python train.py --n_layer=17 --d_model=192 --n_head=3 --n_kv_head=3 --head_dim=64 --d_mlp=256 --vocab_size=32000 --activation="swiglu" --norm="layernorm" --norm_place="pre" --norm_eps=1e-05 --positions="rope" --rope_base=500000.0 --rope_fraction=1.0 --qk_norm=false --attn_scale=0.125 --bias="none" --tie_embeddings=false --parallel_block=false --init="trunc" --init_std_qkv=0.0311 --init_std_o=0.00534 --init_std_up=0.0311 --init_std_down=0.00462 --optimizer="adamw" --lr=0.00173 --lr_mult_up=0.648 --beta1=0.9 --beta2=0.98 --lr_head=0.00519 --grad_clip=1.0 --warmup_steps=505 --schedule="wsd" --decay_fraction=1.0 --decay_shape="linear" --final_lr_fraction=0.0 --batch_tokens=65536 --seq_len=1024 --doc_mask=true --train_tokens=281900000 --steps=4302 --dataset="wikipedia_en"
MLP neurons of a small language model. Each row is named by its layer, matrix (down: output weights) and neuron, and shows model dimensions 64-191. Each number is 128 + 32 x the weight over its row's rms, rounded and kept within 0 to 255. A neuron's up and down rows have the sign that makes its largest values positive.
After each neuron's rows, "raises" lists the tokens whose logits its output raises most directly, leaving later layers aside.

L9.down229 [127 138  80 152 138  66 165 137  85 177 132 150 125 143 132 164 143  99 165  58 133  90 114  90  88 147 143 140 100 117 171 127 124 150  76 129 185 148 121 170 121 106  90  88  86  79 125 118 110 212 163 128 151 119 142 180 110 127  83 107 143 120 155 142 121 200 207 162 156 100 125 111  84 102 123 119 151 160 109  90 187 162 124 113 123 136 171 150  72 146 131 150 111 122 100 123 160 120 129 120 145 190 171 143 176 155 138 103  84 114 135 119 137 147 116 196  83 127 191 121  89 124  85  98 138  91 134 145]
raises: "-", " ", ",", "s", "/"

L3.down119 [140 143 117 136 125 151 148 158  75 126 133 123 154 113 112 142 169 145 164 144 132 140 154 156 100 121 138 102 164 135 171 105 106  99 107  90 179 164 127 206 104 127 126 192 181  87 110 164  57 104 162 178 144 118 120 100 133 113  83 140  86 139  76  82 132 139 112 142 119  91 162 115  95 110 114  97 165  89  74 149 127 117 142 182 154 109 126 165 175 121  67 169 126 175  92  96 185 166 123 103 144 155 138 174 169 119 115 107 188 128 173 148 159 190  39 132 112 113 151 111 108 109  71 130 119 130 103 124]
raises: ".", ":", " ==", "\n", " (2006)"

L9.down54 [ 92 129 136 101 197 100 168 134 160 147 163  98 145 173 131 136 148 137 161 128  91 168 132  71  65 201 158 167 133 136 169 163 170 124  58 123 156  68  99 128 135 148 103  72 101 126  94 138  92 183 148 180 138 146 104 160 113  89 122 171  75 188 127 114 106 151 143 113 100 122 119  89 119 100 157 121 184  73  91 155 181 151 171 104 134 197 171 133 116 117 116 121 174 164  89  95 128 116 108  80 155 125 148 157 138 144 162 108  83  91 161 115 124 129 108 132  75 109 204  76  99 110 119 133 171  89 137 136]
raises: "-", ",", "s", ".", " of"

L9.down98 [158 127 106 182 135 167 138 183 146 131 111 132  97 129 144 122 128  71 106 123 122 160  95  61 143 129 151 214 146 106 117  94 136 130 110  93 132 124  94 202 176 131  78 105 182 127 137 142 101 155 139 167 188 114 118 171 107 102 119  26 156  80  81 155 151 172 161 163 132  79 105 130  87 120 126  37 179  98 167  99 158 158 172 106 149 132 112  87 194 101 100 145 153 168 119  67 140 116 124 108 136 155 137 152 132 131 112 115 179 119 173 133 103 133 138 127 147 106 167 121  92 129 103 174 108 142 123 140]
raises: "-", " and", " of", " the", ":"

L8.down213 [164 105 122 191 129  57 120 151 137 147  98 131 121  78  93 121 156 140  95 160 126 156 112  39 132  94  96 102 149 133  73 100 152 126  89 124 118 138 117 155 141 168 167  97 134 111 192 135 102 125 183 107 137 119  79 177 129 120 138  91 109 119  88 109 144 157 103 110  31 104 154 142 141 115  76 130 143 119 203  98 160 151 200 114 190 110 150  55 101 165  76 161 152 113 122  99 110  93 153 112 125 102 122 136 131 126 161 159 145  88 126 135 122  98 149 170 178 165 137 159 124 161 197 117 113 142 135 128]
raises: "\n", "-", ",", "\"", "=="

L2.down116 [156 143 112 113 133 135 161 106 148 182 154 133  98 136 112 158 193  92 139 143 135 203  86  92 107  82 108 103 184 154 138  67 104 124  82 109 204 106 148 129 125 106 157 174 138 131 118 145  48 140 127 114 125 118 134 134 115 128 129 156 159 105 135 127 126 204  97 129 167 176 135 147 125 102 129 149 108 109 111  79 128 149 125 190 151 163  70 110  57 106 127 137 154  47 150  90 123 140 132  79  97 132 159 114 161  85 139  91  93 107 143 111 108 172  98 146 171 192 202  77 110 128  71 104 169 130 146 115]
raises: " and", ".", ":", " (", "-"

L9.down129 [137 140 151 110 164 123 156 133 141 187 147 149  94 186 131 140 163  95 150  88  41 118 100 144  80 188  87 111 121 137 117 117 132 164  73 104 167  78 152 148 158 160 119  78  97 120  98 159 150 227 171 149 125 129 101 143  91 102  86 129  75  72 143 145 114 199 143 138 157 143 117 147  91 140 113 125 164  88 123 113 161 140 126 141 156 196 118 109 130 122 175 124 141  87 127 112 175 105 100 103 171 143 100 182 158 112 195  84  78 120 152 130 151 152 109 145  97 165 137  81  97 123  87 102 159  97 138 141]
raises: " ", "s", "-", ",", "/"

L8.down210 [101 125  90 128 116 132 152 146  74 182 165 136 142 157 128 158 146 146 173  73 130 136 138 130 103 165 108 104 141 155 164 160 135 134  79  96 177 127 102 182 116 123  99  60  67  66  89 144 138 150 159 152 212 121 116 171 139 131  76 129  76 148 106 115  84 177 159 116 154 143 101 115 135 141 137 145 157  98 153 107 132 158 122 134 196 142 152 101 118 148 142 126 161 137 117 139 137 109 128  86 153 113 172 179 200 120 184 129  89 102 106 110 145 155 132 157  95 145 183 114 146 114 116  89 157  50 117 159]
raises: "-", "s", " (", ",", "'"

L7.down222 [153 112 144 136 160 100 166 165 136 179 160 119  98 190  95 138 112 121 161 139 142 126 128  52 134  98 141 109 167 155 120  98 152 126  97  89 163 110 111 166 127  95  75  89  88 143 128 149 137 182 178 153 132 101 161 163 148 109 117 125  80 108 103 112 134 172 165 125 167 137 129 113  78 160 114 127 187 128 144 137 146  81 168 141 189 156 122 123 104 134 108  92 148  86  95 148 133 133 115  95 204 183 125 143 182 109 200 144 104  71 120 128 132 143 128 140 110 127 134  79 109 118 111  98 159  91 134 145]
raises: "-", ",", "s", " and", "'"

L7.down60 [127 148 125 203 100 122 177 189  94 132 176 160  69 177 119 149 148  79 142  93 109 129 107  97  52 138 109 100 145 183 145 115 101 134  90  76 125 135 103 146 113 138  82  86  75 123 125 141 116 157 136 191 121  81 127 159 142 129  90 131  60 125 152 126 131 207 139 139 132  82  82 111 156 169 139 147 161 120 126 104 175 158 135 171 170 135 193 136 118 131 203 104 170 102 134 109 183 157  77  61 155 175 141 151 172 133 158 160  95 128 132 125 181 192  89 153  75 193 167 131  90 102 110  92 115  99 121 129]
raises: "-", ",", ".", " ", "s"

L7.down104 [145 132  89 160 145  92 183 135  87 163 155 108 110 182 100 140 124 129 126 107 123 123 144  68 107 172 113 130 157 139 104 124 115 189 112  33 173 127 113 143 147 121  82  95  68  89 107 157  85 154 192 181 153  81 126 170 143  84  83 122  79 149 111 120 107 206 159 117 136 156 103 133 126 135 133 121 146 161 189 108 181 120 168 117 123 198 184 105 117 131 129  85 135  94 123 104 115 124 108  94 174 117 124 123 150  94 172 143  73  93 155 142 115 159 123 152 106 166 173  82 160  96 106 130 152 100 147 168]
raises: ",", "-", " (", " and", " |"

L9.down8 [154 114  88 182 153 120 187 145  99 171 160 122 117 143  83 166 155 117 152  81 121 128 123  70  87 187 125 128 102 147 113 136 110 181  89  89 162 124 110 178 182  90  71  61 162  84  86 166 134 161 172 166 147  44  86 177 105  95 118 134  80 121 134 134 113 173 164 131 135 149 108 142  98  97  79 144 194 142 133  74 155 135 146 141 191 163 117 116 123 124 133 155 141  77  94 104 160 134  66 104 166 138 164 189 198 138 172 149 108 102 156 137 147 160  97 190 123 135 158 117 116 125 111  84 126 122 123 163]
raises: " ", "-", " in", ",", "."

L2.down213 [158 133  80 139 148 124 149 113 126 140 165  98 132 141 113 110 159 119 149 107 130 141 139  77 141 150  84 109 147 194 114 143 142 170  41  60 208 118 111 144 117 114 115 148 162 135  91 134 101 131  92 195 178 137 158  81 136  91 135  74  79 109  89 114 111 148 128 134 138 176 108 146  90 126 148  72 134 106 146  79 110 202 146 125 199 158 109 109 130  86 145 142 108 122  78  90 137 118  99  75 151 188 123 175 231 122 142 159  91 109 126 121  93 176 146 141 140 142 174 110  98 164  67 113 146  77 108 189]
raises: ",", " (", "s", " and", "."

L2.down214 [140 120 138 161 113 116 155 129 112 130  67 105  70 137 127 155 125 138 148 104  82 152  79 152 102  74  98 129 184 185 115  85 158 148 102 166 135  60 102 140 155  98 115 154  77  95  83 129 162 105  83 122 139 114 149 136 157 106  73 138  63 146 144 111  95 143 158 138 112 138  53 106 125  72 177 177 131 155 167 127 138 131 182  93  80 157 114 118 144  94 112 130 146 147 177 172 116 143 117 130 109 147 125 142 157 139 136 131 107 137 143 130 176 172  50 146 147 144 148  67  92  82 141  93 150 128 142 155]
raises: "s", ",", "-", "'", " |"

L7.down51 [117 123  90 217 155 114 119 148 133 104  85 125 123 166 120 130 138 134 136 140 118 134 120  49 123 134 115 137 139 168 110  96 155 101 108 117 164 111  89 160 147 123 121 117  98 109 109 162 112 132 129 146  84 129 154 173 135 117 111  83 135 129  96 140 107 211 153 141 108 122 177 138 167  88  62 132 156 122 130  82  96 122 130 144 136 155 106  50 145 139 130 141 174 165 124 114 130 117 171 120 162 112 113 120 156 141 124 192 155 127 186 118 104 132 114 115 177 111 147 142  77 123 136 108 135 177  89 101]
raises: "-", "\n", ":", "|", " the"

L14.down184 [150 119 124 147  99 141 118 192 134  83 136 180  69 188  74 160 165  89 165 134 141 125 137 105 135 126  96 103 180 113 115  78  64 130 159 161  84 130 137 131 126 131 128 159 143  51 108 135 144 128 123 105 148 109 130 100 172  95  98  42 143 113 130 122 154 111 126 209 101  89 129 103 132 130  71 168 134  58 122  89 202 142 180 145 177 164 132 124  82 160 130 172 180  66  98 135 155 105  84 126 140 105 171 101 158 123 149 129 129 129 172 207 129 178 146 156 137 189 148 173 157 104 107  95 147 168 108 125]
raises: "\n", "-", ")", ".", " -"

L6.down232 [180 121  85 200 120  99 124 159 106 128 122 104  90 161 138 146 149 113 198 117 119 129 146 153  75 160 104 148 144 108  88 117 133 158  45 118 122 115  94 163  66 121  71  96 126 153 109  87  68 168 113 204 147 118 120 188 100 126  75 127 121 125 122 169 148 153 157 159  87 118 146 118  99 155 173 109 112 153 130  99 197 189 151 142 107 161 164  97  87 111 155 135  83  28  81 111 120 158  99  92 134 212 148 163 142 132 109 160 116  86 135 104 142 100 159 212 129 124 124 125 135 143 100 135  87 103 142 128]
raises: "s", " the", " ", "-", " a"

L6.down203 [133 167  92 195 147  76 188 170  88 144 125  34 120 157 147 129 138  94  89 127 154 137 133  74 130 136 112 153 141 124 130 112 117 135  81 105 148  67 130 202 102 141 100  82  87 100 123 148 134 153 128 222 130 130  97 149 106  86 123 154  57 150 106 120  95 154 173 152 160 168 132 117  98  96 133 117 173 117 142  94 201 119 147 131 119 163 160 119 123 108  62 167 146 128 120 118 127  93 124 145 159 160  98 156 128 107 145 121 108 125 181 155 137 117 110 144 125 174 168 130  81 102  96 118 181 144 112  90]
raises: "-", " ", ",", " |", " ("

L12.down213 [182 134 106 178 166 137 127 167 178  98 135 136 110 118 184 129 124  88 160 125 148 179 107  93 116 143 126  96 134 109 114 103 171 123  87 105 144 127  89 142 137 161 141 131 125  89 137 151 114 114 139 169 144 134  96 100 137 122 123 120  70 131  87 121 113 146 172 134  85 127  94 175  67  86  65 131 139 130 158 122 103 148 105 151 212 162  70  87  99 104 109 169 197 149 123 146 112 129 120  86 193 105  92 168 120 111 146 137  83 119 114  81 131 160 146 110 169 127  92  92  24 150 109 178 136 188 112 114]
raises: "-", ",", "==", ":", "–"

L14.down9 [127 134  82 181 102  93 102 168 135 166 114  95 127 159 108 113 107 160 154 155 136 127 140 108 147 163 171 123 107 122 143 118 151 144 117 107 100 150 151 158 114 124 110 127 115 121  41 107 118 114  65 146 142  66  67 103 168 156 145 144  64 163  74 118 114 113 160 129 140 183 164 125  85 132  30  73 156 159 148  98 139 139 129 100 112 131 105  72 128  95  95 136  98 140 133 132 143 111 164  82 200 162 140 124  93 110 156 221 145 156 152 145 142 135 148 140 162 153  52 143  44 189 160 137 132 109 185 139]
raises: " a", " an", " the", " their", "ue"

L2.down196 [ 89 124 114 122 163 106 140 184 161 147 106 112 108 122 140 147 134 103 124 117 110 162 123 140 122 128 143 147 159 138 144 113 131 113 144 108 153 112 110 220 158  68 168 133 192  82 139 181  97 135  50 183 138 114  96 142 107  72  98 105 123 123  69 127 156 144 120 132  99 124 111 183 170 129 104 157 155  77 129 150 140 170 155 128 213 164 122 117 105 118  79 125 135 100 116 122 122 138 107  83 115 162 179 109 148 123 101 194 135  99 107 145 149 153 102 143 173 177  72 141  87 121  78 119 194 142 166 157]
raises: ".", ":", " |", ";", ","

L6.down213 [137 113  89 131 144 154 161 151 114  98 165 118 101 159 161 197 152 112 143 136  80 170 132 133 136 158 123 205 155 156 190 115 176 126  72  83 140 124 156 170 145 144 143 151 105  79  40  84 105 156 119 202 171 102  84 109 140 108 112 114 120 203 130 144 106 171 109 157  72 134  98 115  90 110 152 120 114 115 111 104 182 146 162 162 123 156 117 147 103 149 112 148 204  99  68  93 146 101 106 131  84 113 172 150 123  82 113 154 180  98 176 176 136 170 119 148  92 180 142 140 179  77 130 142 171  73 137 146]
raises: "\n", " (", " |", ".", ","

L8.down212 [144 132 113 185 181 129 176 166  77 142 157 133 103 142 153 151 116 127 173 142  84 142 145 108  51 129  89 158 117  78  66 122 151 176 101  69 117 139  89 137 116  56  79 128  77  81  98 167 120 181 158 176 159 105 124 132 173  70  78 127 112  88 128 136 139 187 144 156 139 161  84  95 106 170 128 174 162 154 149  86 130 168 132 116 173 164 162 118  83 127 116 140 141 121 143 123  83 115 103  90 166 155 158 181 124 104 146 125  75 141 137 110 170 168 105 152  78 159 166 129  98 137 102 122 154 105 104 112]
raises: " (", "-", " ", ",", "/"

L6.down248 [ 91 152 138 160  86 157 128 116 116 121 141 120 139 133 147 160 100 119 135  92 125 142 127 164 156 157 125 149  43 142 108  96 115  67  96 104  82 102  77  69 115 124 138 101 133 119 104 162 150 102 130 188 176 165 159 148 102 125 130 154 131 157 151 129 127 124 132 181 160 157 180  95  92  64 121 137  67 123 146 146 207 164 100 121 118 163 124 117 145 100 101 117  61 139  67 194 150 141 136 117  81 197 123 132 149 129 134 170  99 105 187 132 151  88 180 137 180 112 124  75 141 173 120  96 169 105 154 195]
raises: "s", "ser", "ts", "se", "si"

L2.down136 [102 136 108 160 165  94 129 134 184 148 130 148  78 157 212 139 201  93 169 125 111 160  48 176  92 122 115  97 135 120 145  95 100 150 157 167 126 148 180 108 132 128 187 135 160 168  89  68 134 128 121 143  81 138 143 163 102 144 108 128 165  69 140 159 136  89 176 164 103 101 124 102 155 114  72 110  99 137 140 148  94 115 168 146 144 157  89 115 155 115 160 106 196 152  93 120  95 139 107 107 103 104 130 159 106 122 143 100  87 139 160  96 157 139 104 198  99 104  40  87 136 191 125 115 104  90 143 164]
raises: "Summary", "Demographics", "|---|---|", " Result", "|---|"

L8.down107 [152  97 156 181 156  96 202 139 126 188 157  98  71 188 142 205 169 121  91  87 113 146 130  69  60 147 147 123 126 134 153 150 159 157 100  77 138 139  94 129 181 140  98  97 115 124 112 120 126 140 168 198 159  98 124 149 133 114 110  81  52 124 108 148 118 174 182 114 132 117 127  92 121 117 131  69 209 128 164 144 187 164 190 120 134  96 170 125  83 140  84 116 137 117 115 111 148 135 160  90 145 164 124 113 144 110 171 123 144 105 153 133 116 159 166 188 143 165 165 121 128 148 158  70 136 102 113  90]
raises: "-", " ", ",", "s", " and"

L2.down13 [139 124 146 183 160 131 203 156 107 160 118 118 103 138 104 166 179 128 126 130 110 163  86 140 120 122 125  98 192 208 131  97 155 128 105  97 164  49 130 127 124  87  71 133  62 101  89 167 116 102 132 128 118 125 125 143 136  50  83 104 124 148  88 132  77 127 128 163 140 143  58 168 120 118 159 162 152  79 150  84 127 135 151 106 137 149 152 112 135  94 112 110 161 121 132 127 114 163 105 103 124 171 158 165 216  88 139 129  84  74 170 164 158 209  78 139 130 144 165  94  83 107  99 100 172 129 160 128]
raises: "-", ",", ".", "s", " ("

L6.down110 [160 123 134 104  65 155 124  86 113  92 100  88  92 137  72 141  64 158 138  99 139 177 118  96 101 173  87 166 154 158 139 127 147 120 110 133 125  88 144 202 171 137 156 160 172 126 106 178 167  96 150 137 128 157 160  94 111 115 197  70 165 158 142 142 148 126 109 139 128 105 119 139 113 116 107 142 159  53 132  80 114 154 162 133 155  92 132  69 157  88 153 126 166  97  78  78 125  85 138 100 166 108 151  80 127 136 155 110 144 101 163 190  91  86 132 132 138 123 177 158 117 192 108 100  92 148 165 161]
raises: "”", "\").", "):", "\")", ")\""

L2.down74 [163 116 126 150 168 110  98 102 171 179  74 102 122 112 100 110 185 146 121 118 141 147  94 142 134 134  88 164 154 139 104 137 148 130 163 122 170 117  51 124 135 106  76  89 169 111  96 177 120 112 149 102 121 172 128 154 161  68  89  88  97 191 115 182 110 181 124 107  69 105  49 161 143  99 113 155 128  39 129 147 177 165 122 105 124 127 146 118  90 115  88 127 114  83 170 163 155 104 150 158  95 117 147 151 119 133 126 188  70 105 118 167 155 171 100 193 163 158 100  96 114  95 176 148 134 113 106 120]
raises: "s", " |", "-", "d", " of"

L2.down177 [163 135 165 156 166 125 176 157 111 122 102 112 100 132  99 199 192 138 112 157 101 171  91 172 104 104  81 111 162 154 148  66 143 143 132 126 177  86 125 151 180  76 102 141 100 124  94 158  94 100 142 149 123 114 160 120 142  78  98 117 135 160  90 151  75 141 117 161 107 146  38 148 107  85 182 162 145  93 167 100 128 119 147 110 139 156 150 115 110  60 134 116 142 121 129 111  86 151  85  99 108 149 191 154 191 101 139 165 102  95 149 159 154 177  71 187 130 126 120  97  93  79 114 114 108 104 171 162]
raises: ",", ".", "s", " (", "-"

L8.down92 [183 118 123 137 154 145 190 137 101 130 133 113 119 125  84 177 133 150 136 135 130 115 101 126  79  97  72 117 147 111 127  85 101 176 117  95 169 142 139  89 135  87  67 128 112  88  91 144 150 131 142 125 133  93  89 117 160  72 168  75 151 157 105 150 105 144 130 158 137 140 134 125  78 123  95 163 190 160 131  80 181 158 154 126 122 165 126 120  69 100  93 153 108  67 127 155 211 155 121 163 137 128 128 139 215 119 125 198 154 111 159 108 204 145 113 156 170 130 155 132  70 138 137 122 135 119 112 104]
raises: "-", " and", ",", " (", "."

L9.down192 [148 132 143 156 106  92 188 178 103 170 150  92  98 133 130 180 159 123 171 111 135 122  99  82  75 110 136 114 129 190 124 147 184 101 111  87 151  99 140 164 174 107  89 130  78 112  79 193 109 186 167 199 153 111 124 151 104 149  60 131  84 149  83 145 121 160 175 126 155 126  66 148  93 119 151 171 129 173 143 117 179 123 161 124 159 171 162 126 126 116 110 105 146 102 132  83 117 132  78 110 180 177 141 156 158 123 168 137 110 118 163  98 162 138  98 166 104 135 155  56 103 115  91  88 188  71 158 129]
raises: "-", ",", "'", " ", "s"

L9.down21 [128 127 113 150 129 127 151 117 122 204 166  99  87 164  68 173 144  94 145  82 111 158 133  63 116 148  81 132 142 134 110 104 177 138 140  49 198  84 131 189 153 125 112 129 166 106  95 112 130 157 189 179 129 108 143 140 148 122 102 165  80 144 161 169 108 202  98 130 100 142 129 100  95  82 122 181 131 137 169 110 152 119 130 172 144 119 133 140 139  82 128 162 150 155 116  97 136 103  77  88 116 106 121 145 159 118 173 156 173 107 171 136 162 187 122 170 122 109 142 134 119  88  97  69 138  86 141 129]
raises: "\n", "s", ",", "-", " "

L7.down173 [140 185 147 105 127 110 157 148 132 129 117  71 109 133  92 120 161 100 163 131  97 167 116 121  62 124 134 181 197 196 172 150  68 128 129 132 133 135 123 196 151 135 100 154 132  92 211 114 128 182 112 141 115 138  70 144 168 138  75 162  68 122  63 122 114 118 145 221 100 115 141 136 125 142  69  73 199 129 113  80 125 165 165 122 121 115  89 113 104 158  85 193 149 120 113  99 115  95 120  92 124 135 167 113 137 132 172 134 119 132  87 149 158 199 133 162 139 137 166 166 133 129 118  92 131 123 189 109]
raises: " |", ".", " ", "\n", " -"

L9.down226 [124 159 220 128 103 110 104 122  94  98 135 182 164 107 129 134  87 174  87  83 118 140  76 166 145 140 144 165  97 121  97  69 164 103 134 151 137 113 126  91 105 160 148 119 109  54 164  99 127 146 126 142 179 173 105 109 138 160  69 139 158 166 129 148 122 171 144  99 158  86 190  87 135  75 141 170 152 139  84 153 147  77 171 132 123 128 140 138  94 145 123 139 128 112  92 136 159 135 135 132  74 134 164 112  85 105 156  65 141 128 182 158 150  87 147 145 139 132  67  68 102 140 145 181  98 115 151 143]
raises: "s", "so", "si", " Register", "sley"

L2.down33 [ 70 123 145 107 123 140 160 131 181 169 136 130  39 109 170 135 109 103 114 162 165 153 117 142 145 160 111 150 140 127 142 105 125 153 164 159 154 131 111  63 145 160 212  98 109 156  13 134 114 140 152 118 129 104 154 146  78 107  85 157 215  92 108 161 149 135 144 165 132  89 135  77 164 151  57  94 141 150 134 137  77 105 153 185 124 126  81 131 134 148 161 131 150 169 128  99  71 139 162 138 118 124 110 112 176 115 174  85 134 112 129 132  98 123 114 168  96 124  74 133 126 140 110 152 118  92 200  93]
raises: "==", "|---|", "|---|---|", "|", " Result"

L14.down3 [157 146 126 120 240 131  98 176 189  99 136 146  96 109 101 150 111 167 161 181 117 116 142 138 204 106 128  87 176 180 207 144 115 127 111 144 119  69 140 139 146  80 168 108 143 168 121 115  90 130 109 110 107  84  26 121 132  82 135 140 147 171  92 123  93 115 120 201  91 108 138 169 141 146 133 144 126 105 105 131 149 133 155 126 169 122 120 166 103 117 134 121 193 148  73 152 150 131 137  92 165 166 127 123 118 121 167 148  85  88  99 161  90 152  40 120 132 160 134 170  78  63  52 155 192 125 161 149]
raises: ".", ",", ").", ".10", ".15"

L6.down171 [106 101 153 138 156 105 148 110 104  70 143 156 148 172 126 182 143 145 145 112 137 151 135 158 131 152 216  96  47  88 107 111 159 135 112  49  64 159  89 103 122  59 118  91 118 114 161 100 141 150 139 172 173 155 152 157 153  82 121 131 112  94 163  76 156 120 147 175 218 121 129  90 118 116 104 134 139  96 102 186 172 122 128 150 147 172 130 139  51 134 151  65 110 128  96 139 133 181  89 178  78 166 135 165  76 103 115 143 103 110 146 142 138 135 129 153 120  81 117  88 176 168 122 134 157 161 137 173]
raises: "s", " vacancy", "sel", "so", "ser"

L9.down160 [129 152 138 160 160 116 173 135  85 210 133 132 121 134  76 149 157 105 158 121  82 129 102 104 100 172  87 138  94 148 155 137 160 151  90  68 134 124 142 161 102 111 126 106 124 115 124 136 135 183 189 170 150 124 112 189 118 159 117 144 115 103 147 108 142 173 167 134 123  85  83 164 104 130 117  97 160 127  99  95 138 139 109 114 197 156  96 103 104 122 115 155 118  88 123  95 117 142  74 118 167 228 136 175 173 137 198 167 116 110 118  76 140 174 114 118 140 135 180  45  80 142 114  99 157  46 153 162]
raises: ",", "s", " ", ".", "-"

L9.down83 [154 100  82 231 145 168  85 100 151  84 124 102 112 133 102 110 131 102 130 113 114 130 160 121 171 160 116 147 144 144  74 135 178  88 156  61 135 164 100 150 111 129 142 109 176 142 120 123 167 111  75 145 128 153 122 133 185 143 129 130 141 149 127 158 129 153 150  59  82 144 166  94  88 122 140 107 126 129 188 142 111 130 136  37 104 148 171 143  85 145 149 126  76 169 145  81  93 122 146 105 178 165 115 112 158  76 102 126 142 161 177 129 133  94 135 129 124 142  89 151 184 141 102 120 136 133 162  94]
raises: " the", " an", " a", " this", "ify"

L13.down166 [ 93 181 189 135  92 106 138  93 164 133  98 110 137 100  84 163 115 136  65 115 105 106 127 152 134 240 151 136 104 153 141 101 129  45 123 125 118 158  79 127  99 134  96 110 118 132 145 150 138 157  91 139 132 167 126 153  60 145  77 139 128 135 200 131  51 119 163 156 168 142 158 122 109 152 106 108 115 114 187 107 147 216 144 149 108 213 211 137 181 106 113 117 128 113  88 116 138 145 155 117 119 167 129 121  85  78 145 136 101  76 160 138 100  73 134 143 158  89 140 165 126 102 123  94 112 128 113 170]
raises: "s", " Year", " year", "si", "sum"

L2.down75 [ 98 120 115 102 164  93 155 125 145 105  98 140  75  89  77 154 148 109 116 154 116 156  90 113 104 108 120 165 143 102 197  62 153 140 167 104 134 179 118 154 112 116 108 134 155 101 117 157 102 185 152 137 143 137 142 230  90  71 128 166 106 163  52  50 136 134 115 152 157 114  88 198 145 139 104 161 143 115 129 128 168 140 132 201 161  93 125  98 102  85  37 148 143 169  93  94 133 149 180  89 182 144 210 149 110 122 126 126 115 129 148 136 155 128 100 170 152 160 157  85 144  96 135  64 131  84 169 165]
raises: ".", ",", "==", " (", "'"

L8.down219 [129 100 149 108 134 150 157 136 117 172 142 118 113 122 131 162 128  95 137  87  73 147 114  79  88 155 109 161 179 150 137 114 164 139 111 128 144 151  89 211 155 103 114  80 160 128  96 126  86 168 186 157 160 111 142 129 166 104 106 133  82 139  90  82 134 166 184  97 151 117 119 106 101 146  77 125 170 152 140 136 131 152 147 151 178 160 139 118 104 130  90 129 153 136 121 103 186 125 133 114 177 184 169 180 145 131 151 164  82 117 113 117 149 122  92 151 118 164 228  97  91 117 102  85 196  67 146  93]
raises: ",", " and", "\n", ".", "-"

L8.down105 [162 147 123 166 170 141 140 155  91 130 151 132 104 119 112  92 129 144 135  75 100 168 103 118 106 152 102 189 163 106 145 131 185 201 118  74 155 119 172 178 114  93 108  98 102  91 134 134 109 204 130 113 125 104 127 157 102 117  85 110 108  74  92 107 116 163 129 108 135 122  95 130 120 150 130 172 153 158 102 106 147 194 145 117 144 152  70 131  76 144  95 159 147 104 113  96 154 128  83 114 180 141 163 189 190  68 141 134 110 116 116 138 150 133 124 171 112 153 199 105  96 126 117 143 188  85 145 109]
raises: ".", ",", " (", "-", " and"

L8.down198 [133 120  74 176 141 120 151 152 119 156 123 116  93 156 126 154 173  99 151  83  97 143  98 105  71 157 103 140 127 144 108 125 149 135 104  67 178  99 105 161 158 121  98  94  78  98  96 149 126 182 144 144 169 128  91 180 156 109  75 123  72 144 121 118 100 186 161 161 134 105  78 161  90 160 142 176 166 104 109  99 197 124 159 186 190 141 168  94  88 134 114 119 113 129 130 139 131 141 110  96 166 162 144 161 153  84 147 172 132 145 163 133 159 177 119 139 114 209 168  89 104  79  98 107 143  99 116 138]
raises: "-", ",", "s", ".", " |"

L9.down215 [132 146 121 133 130 125 177 167 121 149 148 111  75 105  73 150 155 113 147  76 123 104 124 101  80 122 152 166 122 134 157 116 136 128  90  64 172 138  71 239 135 126 119  96 140 143  98 163 120 151 155 144 131 113  86 208 118 107  82 153 111 133 112  84 142 189 202 145 123 128  63 159 109 119 113 147 150 124 128 126 142  98 177 158 144 136 128  89  88 164 133  93 111 127 140  67 148 155 106 124 162 176 167 196 150 111 154 130  84 113  88  99 193 171 110 181 163 142 199  91  90 171 127  93 129  87 132 151]
raises: " and", "-", ",", " of", " "

L9.down250 [117 113 161 152 176 115 177 166  64 151 133 116 108 162 113 187 142  62 141  90  85 138 107 107  65 144 122 141 146 156 122 145 165 171 124 107 152 123 121 137 141  94  66  95  72 142 120 133 145 216 183 145 126 120 132 162  93  68  70 130 151 160 154 116 134 170 171 172 126 127  67 159  81 120 142 157 145 123  96  71 138 131 151 143 141 159 104 100 150 110  80 106 100 110 117 104 156 166 114 113 173 133 162 170 163 129 139 135  65 118  98  97 176 155 109 127 145 108 197  77 103 144 147  98 132  88 159  93]
raises: ",", "-", "s", " ", " ("